From a checkpoint of a small transformer trained on Wikipedia: RMSNorm before each block, rotary positions.
MLP neurons of a small language model. Each row is named by its layer, matrix (gate and up: input weights) and neuron, and shows model dimensions 48-111. Each number is 50 + 12 x the weight over its row's rms, rounded and kept within 0 to 99. A neuron's up and down rows have the sign that makes its largest values positive.
After each neuron's rows, "fires on" lists the tokens most often at its 100 highest values on Wikipedia text that the model never trained on. A number after a token or word is its count.

L3.gate386:39 60 52 53 37 41 39 54 49 56 61 46 53 51 58 49 38 32 45 65 51 37 51 35 46 42 54 60 30 36 66 78 62 45 18 52 44 50 48 70 62 45 40 43 54 51 60 54 44 58 68 53 59 48 47 53 44 51 45 41 49 41 53 42
L3.up386:47 64 57 46 45 57 50 38 30 65 49 51 44 47 35 63 50 41 46 45 72 59 38 42 36 46 49 33 48 70 57 69 80 50 47 42 65 53 69 36 69 55 49 39 27 62 52 53 42 35 53 60 54 67 55 53 49 53 63 51 51 41 55 65
fires on: "-" 63, "le" 12, "ie" 7, "ol" 6, "red" 4

L7.gate173:30 56 39 66 34 32 58 59 53 33 49 62 66 63 42 76 72 35 34 71 64 42 31 41 47 33 38 55 41 56 41 57 69 63 33 65 65 51 52 45 59 42 16 57 44 51 55 43 42 35 54 47 45 57 36 47 52 43 45 60 67 48 51 45
L7.up173:46 59 44 29 48 70 46 43 60 43 57 65 46 45 29 51 63 50 40 47 49 59 20 25 64 60 35 35 30 55 58 51 56 52 45 41 50 45 48 27 56 50 47 55 22 48 62 47 59 41 40 41 55 46 43 68 51 54 58 34 60 54 45 56
fires on: "born" 16, "-" 14, " of" 13, " elect" 9, " Is" 7, "b" 6

L7.gate179:49 45 44 69 51 79 64 53 50 45 69 49 49 53 54 54 49 36 68 44 25 36 49 46 58 55 50 52 27 58 47 50 50 41 66 47 50 51 45 57 54 59 35 65 40 42 52 59 53 51 66 31 64 74 43 55 43 56 66 62 38 55 45 36
L7.up179:32 71 67 57 43 53 57 68 56 37 46 49 38 61 56 88 47 62 48 59 38 28 71 41 46 68 79 50 49 36 54 53 68 52 37 57 41 43 57 54 51 51 83 60 56 33 59 54 77 43 46 38 42 58 50 43 54 52 66 49 33 54 50 36
fires on: "i" 19, " is" 15, "orn" 6, "ic" 6, "ies" 6

L3.gate188:69 60 44 68 47 75 51 64 37 41 47 48 46 53 45 71 41 45 56 64 43 39 53 43 53 41 43 52 16 55 50 72 59 39 27 49 58 63 68 46 61 44 31 36 39 42 58 56 41 47 72 66 54 37 39 50 44 51 47 43 58 27 57 65
L3.up188:56 54 60 54 59 60 64 35 57 51 34 41 50 48 21 75 65 57 79 45 29 68 55 39 50 39 51 63 60 45 68 47 64 81 44 45 55 49 40 56 49 46 30 50 43 60 62 51 43 54 53 66 43 29 51 56 32 50 65 44 57 45 42 61
fires on: "-" 75, "per" 6, "ew" 4

L8.gate53:40 54 58 69 57 63 30 50 48 57 51 47 41 33 55 84 60 48 54 53 40 40 63 44 47 44 57 55 57 46 41 63 47 56 35 61 48 27 42 44 40 73 18 35 40 55 42 55 61 58 40 52 47 48 20 52 33 43 36 53 32 26 43 67
L8.up53:48 35 38 68 34 60 69 67 52 41 47 51 33 45 48 63 45 43 59 53 34 50 47 20 41 47 60 71 72 24 41 69 43 44 41 50 38 39 44 34 54 58 32 32 55 54 48 49 39 61 57 43 44 65 40 52 22 32 52 44 26 43 53 22
fires on: "ec" 22, "p" 14, "ip" 13, "ict" 6, "per" 5, "up" 4

L3.gate35:32 60 46 50 35 60 27 42 57 37 63 48 50 40 47 41 28 29 64 48 50 63 47 49 38 43 49 45 54 36 55 58 59 35 51 22 48 47 64 39 66 78 71 30 60 57 24 49 54 51 54 28 65 60 51 61 40 65 58 52 48 65 29 64
L3.up35:41 42 58 68 36 47 63 55 74 60 62 51 48 47 42 57 29 42 28 57 37 55 53 38 36 49 54 48 28 48 41 57 65 53 47 46 40 62 39 64 53 65 61 37 49 52 39 60 50 55 60 55 55 47 43 36 35 54 41 44 56 33 41 44
fires on: "al" 26, "e" 15, "an" 13, "ad" 8, "est" 8, "et" 7

L8.gate376:35 58 46 58 48 38 41 50 47 60 75 63 21 51 82 52 41 38 56 35 34 42 49 57 48 42 60 21 67 39 32 53 52 52 49 70 67 45 33 64 80 68 45 55 55 54 69 48 50 31 54 39 57 49 81 45 37 48 57 49 57 58 50 52
L8.up376:42 58 58 53 30 54 65 28 67 65 28 49 54 61 47 60 43 40 46 48 67 62 51 38 53 60 48 52 51 54 62 44 31 55 36 49 25 26 68 66 59 49 66 73 44 53 58 48 64 41 34 33 48 59 38 64 38 71 61 76 38 76 61 39
fires on: " is" 25, "ies" 10, "i" 7, "ic" 6, " b" 6, " was" 6

L8.gate108:48 55 39 61 46 61 35 31 65 62 49 58 58 59 28 43 35 46 57 40 61 43 49 45 47 45 35 31 49 63 78 54 42 68 66 29 42 58 29 33 56 74 46 40 42 52 30 77 41 54 43 45 39 50 36 49 58 67 50 36 47 54 47 63
L8.up108:46 42 55 63 50 57 22 47 48 57 59 44 26 44 39 40 40 50 40 41 61 53 70 54 45 45 28 42 72 57 35 55 47 47 65 57 53 56 58 55 45 78 58 63 56 49 54 52 59 33 67 33 52 44 45 57 49 72 54 40 74 34 30 69
fires on: "ed" 18, "k" 8, "at" 8, "al" 7, "ak" 7, "et" 5

L9.gate326:58 67 56 48 56 71 54 60 47 56 29 47 36 30 45 71 42 43 48 65 61 40 42 32 35 46 46 74 30 34 61 69 46 49 61 23 48 60 61 34 48 60 32 54 48 52 73 50 60 34 58 20 52 52 77 66 54 73 44 49 51 47 56 54
L9.up326:55 52 56 58 49 73 52 45 51 54 42 54 59 52 46 46 30 69 63 37 68 51 63 42 45 53 35 34 49 34 61 66 61 57 68 56 40 45 53 51 42 27 41 62 71 49 39 36 48 43 43 49 54 51 55 78 47 53 69 47 61 55 45 59
fires on: "ed" 49, " d" 7, " for" 6, "ew" 4, "arg" 4

L8.gate341:61 47 47 65 39 57 25 52 45 61 52 51 62 59 50 50 36 36 53 75 43 44 72 49 59 49 66 48 38 44 49 55 70 41 29 53 68 55 52 46 52 31 42 56 60 61 50 63 41 35 63 68 43 44 46 49 49 53 46 31 67 55 40 59
L8.up341:37 60 78 41 46 57 63 69 72 45 52 46 54 46 37 65 32 64 47 44 55 54 70 75 68 41 76 48 51 40 61 35 50 58 40 70 65 50 49 59 50 46 51 55 50 45 44 45 45 62 33 59 41 60 39 54 63 47 29 53 57 48 50 48
fires on: " |" 24, "," 16, " as" 11, "-" 7, " –" 6